config.toml
num_hidden_layers = 16
hidden_size = 256
num_attention_heads = 6
num_key_value_heads = 6
head_dim = 32
intermediate_size = 1024
vocab_size = 3119
hidden_act = "gelu"
norm = "layernorm"
norm_place = "pre"
norm_eps = 1e-05
positions = "learned"
qk_norm = false
attn_scale = 0.177
bias = "none"
tie_word_embeddings = true
parallel_block = false
init = "normal"
init_std_qkv = 0.0312
init_std_o = 0.00553
init_std_up = 0.0312
init_std_down = 0.00553
optimizer = "muon_variant"
learning_rate = 0.00488
lr_mult_o = 2.0
beta1 = 0.93
lr_head = 0.00751
warmup_steps = 200
schedule = "wsd"
decay_fraction = 0.892
decay_shape = "linear"
final_lr_fraction = 0.02
batch_tokens = [32768, 65536, 131072]
max_seq_len = 1024
doc_mask = true
train_tokens = 389900000
max_steps = 5688
dataset = "wikipedia_en"
MLP neurons of a small language model. Each row is named by its layer, matrix (up: input weights; down: output weights) and neuron, and shows model dimensions 16-111. Each number is 50 + 15 x the weight over its row's rms, rounded and kept within 0 to 99.
Before each neuron's rows is what it responds to, as a language model described it from the Wikipedia text at the highest values.

Responds to: Auxiliaries and coordinate connectors. Mainly "had"/"has" right after a subject noun phrase ("the Syrian Army had", "the company has"), plus the "N" between latitude and longitude and "and"/"to" in year ranges.
L13.up494:78 70 58 41 47 53 63 47 58 38 37 41 47 72 49 65 37 32 61 58 17 36 50 62 47 49 72 43 50 26 34 32 47 34 40 31 41 70 34 57 60 58 42 45 43 32 63 64 37 56 45 48 30 43 51 43 26 41 39 50 49 32 43 56 08 56 48 30 42 67 80 51 26 52 73 68 41 57 26 56 39 72 40 64 41 70 45 36 63 43 66 63 57 44 49 54
L13.down494:23 38 28 60 39 21 45 58 66 32 52 48 60 40 36 48 84 52 17 76 41 67 54 42 33 50 41 29 35 81 31 44 55 36 37 72 48 47 42 49 50 56 45 59 60 53 37 55 48 37 56 69 59 51 67 75 62 63 40 37 67 70 59 33 84 39 51 64 28 27 42 35 50 63 30 64 64 78 38 49 54 80 10 25 36 77 45 61 63 58 49 40 57 40 32 40

Responds to: Biography sentence boundaries. Sentence-final periods, paragraph breaks and subject pronouns (he, she, they) in biographical narrative, just before the next clause such as "He served…"; also "pro" in "improved" and digit-adjacent tokens after "1" (1st, 1,042).
L13.up657:25 48 60 46 78 32 42 37 35 63 57 69 33 62 29 53 46 61 42 73 41 64 56 54 61 76 32 45 45 41 64 59 68 68 78 71 52 91 45 49 47 32 47 53 41 58 20 60 34 34 61 47 40 67 56 43 58 56 35 25 26 61 79 41 50 53 60 56 62 52 49 70 55 47 79 39 57 45 77 45 21 75 44 45 35 38 41 64 60 33 36 28 53 79 31 44
L13.down657:32 56 44 47 49 35 52 44 65 26 41 51 52 61 38 35 73 32 61 45 51 50 38 31 52 54 52 26 38 53 33 50 43 14 39 45 62 40 44 30 61 20 41 22 51 52 63 38 46 43 32 61 64 61 60 53 38 55 58 68 68 56 59 48 63 44 37 52 63 38 49 30 71 65 35 47 66 78 23 60 63 55 49 29 58 29 77 36 46 61 43 50 21 57 79 51

Responds to: Verb end awaiting object. Final pieces of transitive verbs and prepositions just before their object, such as established, placed, performed, overcome, from, usually followed by the or a.
L13.up757:74 50 19 49 70 61 31 69 26 37 56 60 41 52 51 35 46 66 46 38 90 17 44 33 60 49 41 59 24 45 47 74 51 45 58 45 51 24 55 39 58 49 68 53 61 61 60 65 40 42 46 73 60 62 41 72 65 42 47 81 61 54 67 53 33 52 61 68 50 65 59 90 58 34 57 38 74 40 68 50 27 52 62 30 44 51 80 77 36 43 80 31 54 50 32 55
L13.down757:45 90 50 57 43 43 47 63 51 44 44 62 42 24 59 56 24 48 66 81 37 57 50 49 68 44 57 24 33 39 40 53 53 55 47 69 69 65 53 55 70 47 12 46 47 35 64 27 26 54 24 53 47 38 54 33 44 79 60 35 59 44 84 57 58 68 57 36 54 25 54 86 47 37 59 78 72 48 65 39 60 33 49 60 37 25 50 38 72 43 46 30 47 57 30 73

Responds to: Auxiliaries and mid-word pieces. Perfect and passive auxiliaries before a participle (had, have, be); thousands commas and colons inside numbers in tables; word-start fragments like re, con, es.
L12.up799:39 54 59 56 23 55 70 55 74 71 42 71 46 78 63 24 57 41 61 23 40 66 48 58 33 43 35 11 56 31 43 41 57 69 48 35 37 64 41 47 55 48 52 39 58 26 52 54 49 41 37 60 44 42 74 64 64 44 35 55 39 46 55 30 39 56 57 78 54 62 52 49 49 59 68 41 35 42 54 72 38 22 09 42 44 46 83 43 37 57 39 54 42 44 34 41
L12.down799:48 65 20 71 45 23 40 25 36 31 54 48 48 51 42 65 50 72 38 62 28 49 50 46 35 39 95 53 77 47 68 33 58 63 26 74 42 54 30 57 41 51 66 55 40 24 70 71 45 55 48 51 62 43 47 65 44 65 37 45 53 59 27 35 61 27 26 48 42 32 48 63 48 64 30 55 86 43 38 60 55 51 47 30 55 76 56 39 42 40 55 65 68 77 74 57

Responds to: Verb or preposition before object. Final piece of a transitive verb, preposition or conjunction whose object phrase comes next, e.g. "showing", "enhance", "including", "from".
L12.up989:42 79 47 47 60 89 47 69 45 42 63 61 46 46 36 57 59 36 41 48 48 50 28 49 38 47 41 54 40 54 58 40 26 40 50 66 56 18 42 43 78 64 61 53 57 42 66 50 28 40 40 56 47 47 54 51 41 33 63 56 35 70 55 81 59 63 37 58 37 56 35 65 58 48 34 85 51 44 57 60 25 19 52 25 55 72 46 70 54 46 45 58 48 32 25 42
L12.down989:41 44 69 53 33 49 34 44 34 57 56 41 66 20 63 28 42 58 36 40 72 54 57 58 57 67 55 42 59 51 53 37 53 41 63 29 38 79 64 87 19 43 52 48 37 77 52 55 61 43 44 39 59 44 46 39 62 49 30 51 39 53 48 35 64 36 62 30 28 32 60 16 36 64 37 30 33 64 74 29 73 50 74 66 25 39 71 31 74 46 56 62 31 54 82 60

Responds to: Mid-word verb stem pieces. Inner word pieces of multi-token verbs, just before an -ed, -es or -ing ending, such as dec-lar-es, pre-par-es, repul-s-ed; weaker on table separators and "Sw" in Swing.
L12.up550:50 40 58 11 62 45 41 35 67 49 54 40 33 26 69 48 26 38 55 55 50 69 56 47 65 33 33 54 42 47 35 51 53 39 25 72 57 40 46 46 63 58 59 18 59 28 55 65 46 30 25 47 42 17 52 65 52 46 38 91 48 48 46 59 11 50 39 35 27 37 42 60 42 57 77 35 58 47 47 69 65 48 61 43 99 63 37 56 52 75 41 42 41 64 42 50
L12.down550:55 31 66 60 29 52 68 53 51 37 25 58 53 69 45 73 55 57 55 50 50 40 43 65 62 37 50 37 71 50 49 33 55 45 62 69 49 74 59 34 51 23 40 70 52 72 40 55 45 39 39 26 21 74 54 54 51 50 67 35 50 82 67 57 66 31 34 36 94 25 75 77 81 81 63 41 40 46 19 56 50 60 40 54 55 47 56 49 63 69 30 56 70 19 79 36

Responds to: Field separators in lists. Separator tokens such as table pipes, colons, dashes or blank lines that end one field of a structured list or table, before the next value (scores, dates, names).
L12.up618:56 28 60 38 46 58 39 24 31 77 34 22 60 24 61 37 38 29 46 51 67 56 54 45 52 43 49 51 41 72 17 62 39 30 67 41 66 23 60 63 52 49 61 74 55 62 39 50 23 37 00 46 54 48 55 53 59 47 46 57 62 72 52 54 54 44 38 45 53 46 51 59 62 67 44 33 69 60 62 44 54 57 78 48 66 40 87 57 64 58 74 60 57 41 69 63
L12.down618:65 29 46 59 57 47 55 25 48 79 62 37 34 51 72 51 73 66 43 64 45 77 49 44 57 60 59 33 31 69 75 23 50 16 52 62 56 51 34 75 53 76 56 50 57 73 55 31 07 64 00 57 44 41 61 50 48 62 39 37 48 39 63 44 40 31 57 44 55 52 52 47 62 45 58 62 86 44 80 41 62 60 38 30 29 30 50 51 20 44 63 50 30 39 49 54

Responds to: Sentence and cell boundaries. Period-plus-space tokens ending a sentence before a new one (He, The, On), plus blank table cells and gaps where quoted text or coordinates were stripped.
L12.up706:64 39 33 41 29 51 46 48 52 44 26 55 17 50 41 41 65 70 26 53 48 42 46 15 52 34 84 46 54 32 33 63 42 34 72 18 53 63 55 68 48 48 44 44 56 52 46 40 26 67 61 47 56 49 78 58 55 56 36 27 40 45 74 45 49 25 45 60 61 47 36 46 39 70 54 51 60 58 48 49 40 44 60 52 58 51 69 67 56 67 56 69 23 50 41 48
L12.down706:52 48 66 39 51 49 28 61 76 69 72 41 60 58 65 44 71 56 47 51 67 65 51 16 48 63 55 53 68 40 54 54 38 61 45 50 39 61 58 72 69 61 66 45 55 60 58 52 27 29 54 80 60 24 80 51 39 39 35 51 42 49 52 10 73 37 27 43 49 66 61 74 53 70 79 43 57 47 48 36 67 62 26 17 26 46 62 50 52 64 50 51 41 00 52 58

Responds to: Mid-word subword fragments. Short pieces inside words broken into several tokens, like ong in Songs and stronghold, riv in arrival, th in Brothers, plus blank lines between section headings and tables.
L8.up592:25 35 74 32 51 66 59 52 58 41 42 44 29 49 60 61 56 53 47 63 68 33 62 62 43 45 25 41 37 76 43 54 60 35 44 27 75 09 58 29 41 75 48 45 72 81 65 77 28 51 66 58 48 51 46 59 56 38 56 67 36 91 53 44 39 44 50 65 40 27 36 39 49 43 46 48 41 44 51 29 67 66 41 42 11 74 39 73 59 56 60 41 09 54 74 55
L8.down592:34 25 86 36 60 87 38 69 41 33 51 70 60 53 69 55 40 52 41 50 49 51 61 64 68 49 61 56 66 55 61 59 79 41 45 55 35 56 44 53 38 72 51 51 31 65 31 43 64 57 49 83 55 43 70 47 66 35 42 34 73 48 51 28 66 32 37 48 49 51 75 53 55 29 48 45 46 50 61 48 68 65 60 50 70 27 19 46 45 54 65 73 37 34 50 32

Responds to: Mid-word and table-cell continuations. Word-internal fragments whose ending is predictable (dis-sec-t, red-nec-ks, f-ab-ric, Linc-ol-n), plus "| " cell separators and leading digits inside sports or results tables.
L13.up847:41 48 47 79 35 53 59 56 46 46 41 65 58 44 44 59 44 53 41 46 37 27 41 60 35 67 55 79 74 57 42 38 37 29 09 18 47 63 58 49 60 75 45 64 51 44 62 37 23 36 59 59 45 34 61 20 54 53 55 25 35 43 71 62 58 74 77 47 32 49 43 29 43 28 50 49 47 58 30 63 51 56 27 59 98 63 42 10 42 46 35 46 50 32 41 73
L13.down847:47 48 45 29 61 48 42 76 43 76 82 59 76 36 57 45 34 33 36 50 51 66 52 45 72 42 44 37 37 52 23 67 61 63 79 45 44 62 58 55 70 39 35 35 47 70 37 68 53 55 24 51 53 39 39 43 51 71 56 67 77 45 21 38 48 57 26 59 39 74 57 57 59 51 29 30 30 34 60 60 35 10 59 35 43 41 77 49 64 30 83 57 45 61 55 61

Responds to: Quantity/time modifiers, name starts. Words opening a quantity, time or possessive noun phrase (about 150,000, last 25 years, its largest, in March 2023), plus first pieces of Romance-language names (Le-andra, De Rosa).
L13.up881:40 61 29 52 81 56 68 43 56 59 62 25 78 77 55 26 55 49 54 29 42 27 29 51 48 28 57 33 42 53 66 44 36 70 43 54 42 57 75 42 45 60 53 48 75 81 54 55 33 89 41 34 78 56 70 48 41 58 58 22 58 57 65 41 53 42 31 50 29 37 37 81 69 48 50 58 57 40 52 50 44 40 58 68 54 43 46 40 49 50 43 40 33 49 71 31
L13.down881:60 60 41 61 42 70 52 38 44 81 56 23 50 55 24 70 51 50 68 44 55 17 57 48 31 36 49 65 69 49 53 45 85 58 67 50 24 61 30 35 18 20 54 50 62 47 35 67 63 59 00 50 60 46 44 47 56 52 40 44 55 52 36 55 61 61 45 64 61 65 43 44 42 70 59 67 60 46 27 31 76 31 46 59 54 45 54 26 67 76 71 31 58 65 54 56

Responds to: Word-initial fragments, coordinate minutes. Opening letters of a word split into pieces (j in jail, r in route, cl in clergyman), the minute mark in longitude coordinates, and function words like of, in, such.
L8.up241:64 17 63 45 37 71 64 39 48 69 55 38 29 30 51 48 66 72 50 42 35 11 37 57 49 65 32 60 61 40 83 41 66 52 55 69 27 74 41 30 52 69 90 34 68 41 36 76 44 52 53 67 49 35 56 31 69 51 53 35 55 50 57 55 43 67 46 71 62 29 67 43 54 26 51 44 59 54 55 45 63 45 35 47 44 54 37 78 44 54 70 66 68 48 39 52
L8.down241:32 24 41 50 59 56 44 21 49 63 29 41 24 43 63 47 76 61 40 68 42 42 44 65 47 47 76 62 61 35 60 33 57 70 32 69 53 23 34 65 76 52 42 44 39 47 77 43 39 35 32 87 47 67 68 49 48 45 50 53 45 29 57 46 44 50 38 32 39 79 39 56 65 45 70 31 46 38 54 24 36 47 66 37 46 49 86 27 44 10 41 49 66 20 41 51

Responds to: Before an upcoming number. Table cell separators just before a larger total figure (goals, yards, votes, runs), plus prose words like received, weighing, up to preceding quantities.
L12.up120:36 45 56 35 37 40 28 47 64 77 43 31 72 33 22 80 67 28 60 26 68 41 62 62 44 24 44 41 38 61 24 44 75 56 39 31 49 60 36 51 47 68 58 47 62 72 40 43 36 62 28 47 17 66 56 51 53 64 42 49 51 64 31 34 54 23 48 49 48 58 54 68 32 73 62 62 44 36 55 51 40 61 35 79 61 45 43 50 58 26 38 58 37 64 29 32
L12.down120:56 47 55 56 52 62 54 51 56 47 54 65 25 52 37 53 36 47 65 52 48 24 59 49 42 45 59 44 66 50 54 51 31 98 42 56 36 61 49 47 46 39 47 59 46 53 54 33 52 13 33 53 49 67 30 65 61 43 66 24 78 35 52 44 54 55 59 50 48 41 11 53 27 53 47 36 69 43 34 57 33 42 59 32 69 50 42 42 82 57 55 58 44 73 53 38

Responds to: Field separators before values. Delimiters in tables, lists and infoboxes, such as cell pipes, colons after list labels and dashes between dates, just before the next value begins; also commas closing a long subject phrase before its verb.
L13.up923:31 37 51 65 24 68 40 51 52 25 76 70 50 51 40 33 83 49 37 69 65 46 25 62 49 70 50 68 45 27 49 57 31 59 47 72 61 17 61 32 15 39 66 58 34 46 45 43 49 26 38 61 37 57 33 49 49 24 47 48 40 56 52 48 35 65 62 27 31 29 71 11 17 62 48 29 55 58 61 55 67 65 50 43 70 54 73 44 46 21 59 57 87 60 55 45
L13.down923:65 44 62 64 70 47 60 33 36 64 48 14 59 47 60 61 56 56 56 33 60 56 52 48 36 59 43 60 49 46 64 53 42 44 70 60 47 60 52 25 61 47 44 52 40 86 61 50 27 62 00 66 51 64 53 29 57 63 50 66 47 51 28 69 64 63 68 55 66 43 56 67 63 28 55 54 63 18 70 36 37 55 49 54 41 53 42 69 22 76 31 32 31 49 56 44

Responds to: Word-initial c; table separators. Word-initial c or C split off as its own piece (catches, cameos, coverage, Craig), and table or list separators like | ; , between cells.
L12.up407:57 30 36 54 69 64 11 38 61 64 40 75 55 63 51 31 58 52 69 74 45 38 51 57 50 47 56 72 45 54 75 87 74 90 42 60 55 81 72 64 33 63 31 27 42 52 55 64 43 63 47 42 48 32 56 31 75 32 40 50 84 10 48 42 26 57 57 36 52 43 42 28 90 25 53 69 66 21 63 69 44 37 62 53 52 41 41 07 40 48 45 51 24 56 48 39
L12.down407:61 63 28 57 25 26 56 30 42 55 59 56 21 31 56 52 80 70 56 37 53 42 81 65 34 51 46 43 51 47 44 33 76 44 48 53 66 71 37 39 28 44 38 67 39 58 56 45 41 42 51 46 54 25 38 55 24 46 53 47 55 62 49 51 46 40 75 51 72 35 72 15 66 58 31 57 64 59 51 49 56 70 40 14 45 52 46 55 53 61 18 62 50 68 92 37

Responds to: Word-middle pieces and table cells. Continuation subword pieces inside split words in prose (au-th-or, laun-ched, offic-ially, Gutier-re-z), plus cell separators and numerals in roster or results tables.
L13.up785:42 62 64 49 32 43 42 55 88 47 34 27 36 67 19 53 40 43 49 45 38 47 52 28 39 58 46 46 44 62 58 59 67 68 55 45 76 31 78 33 43 22 52 44 35 41 41 84 22 50 49 57 49 62 57 70 63 43 36 72 51 43 40 49 54 50 42 32 51 26 47 63 43 48 42 55 59 70 53 67 61 40 45 65 34 36 65 55 47 40 58 28 61 47 47 52
L13.down785:44 37 50 59 72 65 35 48 63 49 49 69 67 50 77 46 53 61 55 24 41 52 43 59 49 62 35 45 56 49 47 28 68 38 54 65 36 61 43 44 62 31 75 50 56 50 49 33 83 45 52 56 57 60 54 62 34 28 62 45 26 67 72 52 37 25 49 48 74 57 56 69 50 58 49 73 43 38 51 43 34 40 11 69 23 47 52 25 68 44 61 73 36 59 74 47

Responds to: Sports stats table numbers. Separators, minus signs and score dashes between numbers in sports statistics tables, such as the pipe between goals for and against, or score dashes like 1–1.
L12.up844:30 53 49 51 30 34 48 71 89 54 53 39 40 21 68 47 63 83 54 58 29 39 46 35 42 57 54 57 40 65 52 48 60 07 34 48 68 41 46 79 50 63 47 32 40 56 23 33 52 27 78 39 59 63 42 71 73 50 61 38 21 34 61 30 42 26 42 54 36 57 17 26 53 45 56 42 60 39 54 44 37 53 62 59 28 64 53 54 69 21 60 54 60 34 13 77
L12.down844:55 56 49 72 83 69 40 46 36 58 54 59 27 56 48 65 37 37 63 47 67 47 51 51 49 52 52 40 48 48 40 28 58 40 30 65 46 49 44 09 63 29 53 10 51 55 60 49 48 68 51 58 18 53 54 42 69 70 54 65 77 48 34 46 35 79 75 64 42 33 56 34 58 35 48 60 55 38 61 43 46 74 56 59 69 38 43 62 77 70 38 46 10 72 39 48

Responds to: Second word-piece after short prefix. Mid-word fragments right after a short first piece such as R, Har, Mc or re, mostly in names and rarer words (Har-bor-ne, R-af-faele, Key-bo-ards).
L8.up644:69 52 42 26 45 55 39 37 61 51 45 26 30 44 30 22 08 37 40 35 66 59 29 60 63 62 50 95 46 62 40 58 35 34 47 34 69 51 66 44 29 40 51 53 34 70 58 38 55 16 46 58 56 54 54 63 46 45 52 67 61 39 50 44 56 53 53 59 29 61 53 30 53 58 44 64 91 48 86 59 55 60 62 31 59 45 57 39 66 44 52 21 54 45 84 54
L8.down644:44 45 34 42 40 35 68 25 32 61 69 76 64 57 71 57 58 68 69 48 48 42 55 59 49 66 30 33 51 63 44 75 72 40 49 46 56 37 53 51 58 61 43 77 73 38 37 35 33 65 35 44 56 22 61 40 53 65 31 56 36 29 38 36 30 34 28 28 73 26 74 64 51 65 32 86 57 79 26 51 57 46 63 40 79 40 42 42 44 33 34 29 39 49 49 33

Responds to: Year-preceding "in". The preposition in or In just before a year or date in biographical and historical prose, e.g. demolished in 2017, In 1941, graduated in 1817.
L12.up914:71 39 17 27 50 75 45 63 49 23 51 54 62 50 67 52 61 26 86 21 24 49 61 19 54 45 65 35 30 42 73 61 59 65 17 46 56 49 71 42 61 67 46 37 63 60 55 38 31 34 63 45 39 46 49 49 62 57 64 50 56 74 53 45 34 34 55 35 46 52 67 42 64 32 55 52 21 50 53 40 45 39 80 47 41 52 70 54 41 28 79 28 40 36 56 28
L12.down914:56 34 44 21 49 49 71 47 61 32 56 30 31 47 64 53 30 58 40 39 58 58 53 29 46 85 50 76 69 53 32 35 43 63 59 58 38 35 77 16 48 62 39 72 62 37 69 59 28 53 18 57 45 55 29 31 62 42 37 55 59 45 31 48 59 35 59 51 78 42 58 37 29 52 46 30 39 38 55 46 60 43 52 44 61 68 75 33 45 40 50 53 52 73 49 65

Responds to: Quantities and their connectors. Tokens inside number-heavy phrases, mostly "and" joining counts (108 boys and 82 girls, 25 passes for 417 yards and), plus unit and count nouns.
L8.up146:43 67 84 50 60 65 58 46 63 63 41 60 45 34 25 34 40 45 60 58 40 36 91 47 46 38 52 56 74 54 35 41 52 37 51 62 61 34 26 53 49 45 58 54 57 31 27 75 66 56 59 68 31 49 57 49 50 46 72 54 65 33 44 31 69 59 33 51 44 57 44 45 28 58 60 42 41 73 44 62 37 60 46 57 08 70 51 48 51 40 47 29 73 52 47 71
L8.down146:65 50 59 74 50 37 58 47 53 40 15 67 56 37 59 68 25 44 59 58 59 85 68 47 33 34 37 71 49 70 33 58 54 51 65 24 89 45 57 23 53 43 74 53 35 41 23 48 19 72 47 41 71 71 60 61 48 77 62 48 39 28 57 55 58 49 38 65 49 85 32 26 43 82 77 60 64 47 67 45 24 67 59 33 27 64 43 72 21 60 49 54 61 58 60 49

Responds to: Preposition or cell before a fact. Prepositions like in, of and de that introduce a following year, place or proper name, as in "vice-president in 2009" or "Commission of 1986", plus "|" separators and numbers in sports league tables.
L13.up946:43 22 09 65 68 63 72 71 76 50 48 39 60 57 37 65 26 41 31 59 21 65 58 36 68 50 47 61 43 57 36 28 52 66 34 65 34 37 62 32 47 43 55 13 54 56 46 35 18 52 28 50 43 54 71 49 24 73 47 53 40 56 57 66 35 36 56 41 41 35 80 65 39 52 46 60 43 63 46 65 40 72 37 70 48 45 49 40 43 58 62 62 32 54 50 49
L13.down946:27 26 44 56 21 57 44 42 70 45 42 47 40 64 72 72 33 61 58 46 67 54 41 29 46 42 37 85 73 42 57 28 70 44 45 37 62 42 54 39 59 61 61 56 41 61 43 63 59 68 37 34 46 51 68 21 58 43 36 37 33 54 63 32 56 44 58 43 48 61 80 58 39 19 46 36 41 47 45 41 50 54 43 38 62 67 51 37 47 59 44 26 55 44 19 56

Responds to: Thousands separator comma. Commas inside large numbers right after the leading digits, mostly vote totals and census counts, such as 281,654 and 46,974; weaker on assorted word endings and table pipes.
L8.up503:67 44 31 46 67 59 45 54 73 66 48 43 20 53 57 29 38 37 64 35 31 56 59 56 44 51 77 65 44 58 47 47 79 48 56 55 41 42 56 90 58 34 38 49 28 56 55 71 39 75 47 21 58 58 53 84 27 59 90 34 41 66 48 25 17 40 68 41 34 71 44 28 67 45 84 45 50 60 44 66 54 66 74 35 66 47 57 68 93 31 51 57 44 42 60 73
L8.down503:70 35 48 46 58 49 36 27 28 46 39 40 60 52 59 55 50 61 66 58 47 57 39 53 51 27 57 60 48 70 67 45 76 53 44 43 53 37 36 62 47 11 72 66 56 62 53 21 66 41 47 69 30 36 79 42 57 57 34 84 51 23 52 69 82 40 64 62 61 74 31 70 23 45 58 75 25 45 56 61 56 64 28 40 37 20 55 59 37 41 36 51 59 73 46 40

Responds to: Coordinate minute and degree marks. Mainly the ′ or ° inside geographic coordinates (88°4′49″W), plus tokens in infobox fields and tables (UTC, kg, pipes) and word pieces (sub, pre).
L12.up633:65 55 41 26 50 60 46 65 53 56 39 21 36 41 45 25 75 27 58 40 59 61 41 65 41 46 45 71 67 63 61 37 50 32 87 27 65 67 38 47 85 45 83 30 36 30 37 33 62 52 61 32 42 34 53 50 49 39 30 61 63 71 75 27 33 29 45 53 55 56 51 53 54 82 60 25 35 79 56 79 65 67 49 37 52 42 54 34 41 29 77 40 41 50 36 41
L12.down633:76 49 23 63 47 40 55 72 15 70 19 89 33 39 27 49 66 19 41 54 39 59 65 55 46 57 91 47 64 23 31 62 44 40 46 65 43 53 52 45 61 60 36 36 45 53 49 21 51 51 65 48 25 49 75 45 68 66 56 61 43 45 73 61 70 40 39 36 29 45 50 65 74 46 60 54 43 56 18 73 45 36 50 21 45 52 42 35 42 44 52 61 55 69 64 27

Responds to: Main verb heads. Completion of a main action verb (final word piece) right before its object or complement, often after "to", as in design, provide, played.
L8.up963:47 43 48 22 81 69 53 63 73 44 58 42 25 54 10 44 25 57 38 45 55 33 67 58 38 41 45 53 41 46 28 33 70 20 19 50 91 48 49 61 40 49 62 45 17 34 37 60 37 74 29 49 41 94 63 59 46 39 43 65 64 46 63 53 16 48 51 50 32 62 29 60 53 57 30 74 63 31 60 49 60 49 62 78 43 24 70 67 34 24 49 43 43 53 49 70
L8.down963:30 72 60 43 87 75 69 62 73 66 47 53 34 41 41 59 42 36 69 50 48 34 63 67 59 32 43 23 66 59 58 28 26 32 37 58 75 46 36 50 42 47 43 49 47 25 82 51 42 36 46 46 64 81 27 33 42 40 50 62 48 61 18 61 45 56 62 61 53 37 34 56 59 49 54 39 77 35 44 50 59 41 45 56 27 51 32 50 76 61 68 63 63 35 46 65

Responds to: Mid-phrase connectives. Conjunctions and prepositions, mostly and or in (sometimes of), joining two noun phrases, e.g. Atlantic and Pacific, nurses in the country; also word-pieces like de-, -ine.
L8.up460:32 87 50 12 38 55 57 19 67 53 58 51 74 65 25 40 42 55 54 32 31 53 66 53 73 54 32 51 50 60 64 40 65 88 57 54 54 40 59 49 50 43 60 40 48 27 41 51 44 66 68 46 67 47 37 40 54 64 60 57 59 66 64 85 58 41 34 59 37 45 38 51 60 84 38 41 61 68 26 34 45 33 52 25 46 47 73 46 48 53 69 19 52 72 80 61
L8.down460:60 51 53 22 60 52 72 59 54 79 59 48 50 46 54 82 52 22 28 64 51 26 58 22 45 66 57 30 56 42 61 45 67 25 36 56 81 51 17 50 46 69 55 67 47 63 46 51 45 42 17 61 30 44 69 33 45 58 70 77 53 53 60 45 44 40 77 32 52 59 77 67 73 41 25 55 68 72 75 52 48 81 50 49 53 57 74 49 68 63 74 65 76 51 32 52

Responds to: Auxiliaries and pre-participle words. Auxiliaries and adverb endings just before a participle or complement, such as had, having, be, 've, initi-ally, plus United before States.
L8.up40:34 30 76 55 48 42 43 36 41 46 63 48 68 58 21 51 52 54 33 63 59 30 92 43 31 53 58 58 52 65 35 37 65 37 41 59 65 75 49 52 48 49 56 41 26 35 71 54 69 60 45 41 64 41 57 59 67 91 54 55 56 55 56 61 73 61 62 75 56 69 39 35 35 49 55 52 34 41 20 58 41 54 32 38 54 46 37 47 41 58 54 58 55 50 57 51
L8.down40:38 57 57 39 65 59 65 62 37 54 37 41 19 37 64 46 41 58 37 42 67 74 67 52 08 48 41 60 59 28 50 58 39 77 28 55 57 54 39 56 41 48 52 72 53 49 19 52 56 38 37 41 24 54 60 55 61 62 70 34 66 19 52 44 48 31 64 76 49 51 57 34 23 40 71 44 48 46 46 56 35 53 47 34 83 42 32 55 54 72 47 69 33 37 37 60

Responds to: Coordinate degree signs. Mainly the degree sign after the longitude number in geographic coordinates, as in 116°; more weakly, table cell separators and scattered mid-word pieces.
L13.up617:47 44 33 46 64 69 76 34 44 68 39 43 32 19 37 44 40 37 23 57 55 49 50 42 46 32 41 49 30 50 58 28 32 38 42 62 59 45 61 35 58 56 42 31 49 43 59 63 52 54 49 32 57 54 59 59 63 59 46 64 56 42 46 38 75 22 53 37 43 55 63 46 91 58 70 25 37 81 79 71 09 88 46 63 46 86 60 65 56 47 38 60 39 47 36 57
L13.down617:66 48 52 63 53 58 53 54 47 49 27 38 58 66 35 19 66 61 38 25 41 59 52 60 75 48 76 63 38 31 56 40 44 74 62 35 55 59 22 78 57 76 63 61 49 33 53 61 62 34 43 28 35 27 35 43 57 68 42 47 77 38 26 61 22 64 43 30 65 30 31 53 43 51 47 20 64 84 40 33 51 58 53 42 30 40 50 64 45 51 29 28 45 58 42 82

Responds to: Word-start fragments, table cells. First subword pieces of multi-token words and names mid-sentence, such as O in Ogimachi, D in Zhu De, con in concurrency, plus table-cell separators and numbers.
L13.up576:57 58 76 61 45 47 47 40 58 51 39 57 63 52 40 35 73 72 43 41 29 47 53 47 29 69 58 39 54 44 36 25 55 59 56 51 66 49 65 50 84 75 80 31 46 48 60 61 69 46 61 41 50 30 57 43 45 45 43 48 71 61 43 31 70 44 53 34 77 55 62 31 30 38 69 50 44 69 39 61 43 27 07 67 50 48 35 14 46 38 58 82 49 75 50 33
L13.down576:48 40 48 27 25 23 50 44 48 26 57 47 48 59 41 51 48 06 39 49 76 67 73 24 60 38 36 30 67 36 53 36 45 72 32 51 53 64 66 51 19 47 44 44 19 56 27 78 42 33 48 44 73 55 77 24 32 39 61 49 29 71 63 40 45 66 58 49 52 56 45 32 35 56 62 51 58 54 67 59 43 65 81 31 74 45 77 78 58 44 32 54 46 44 54 51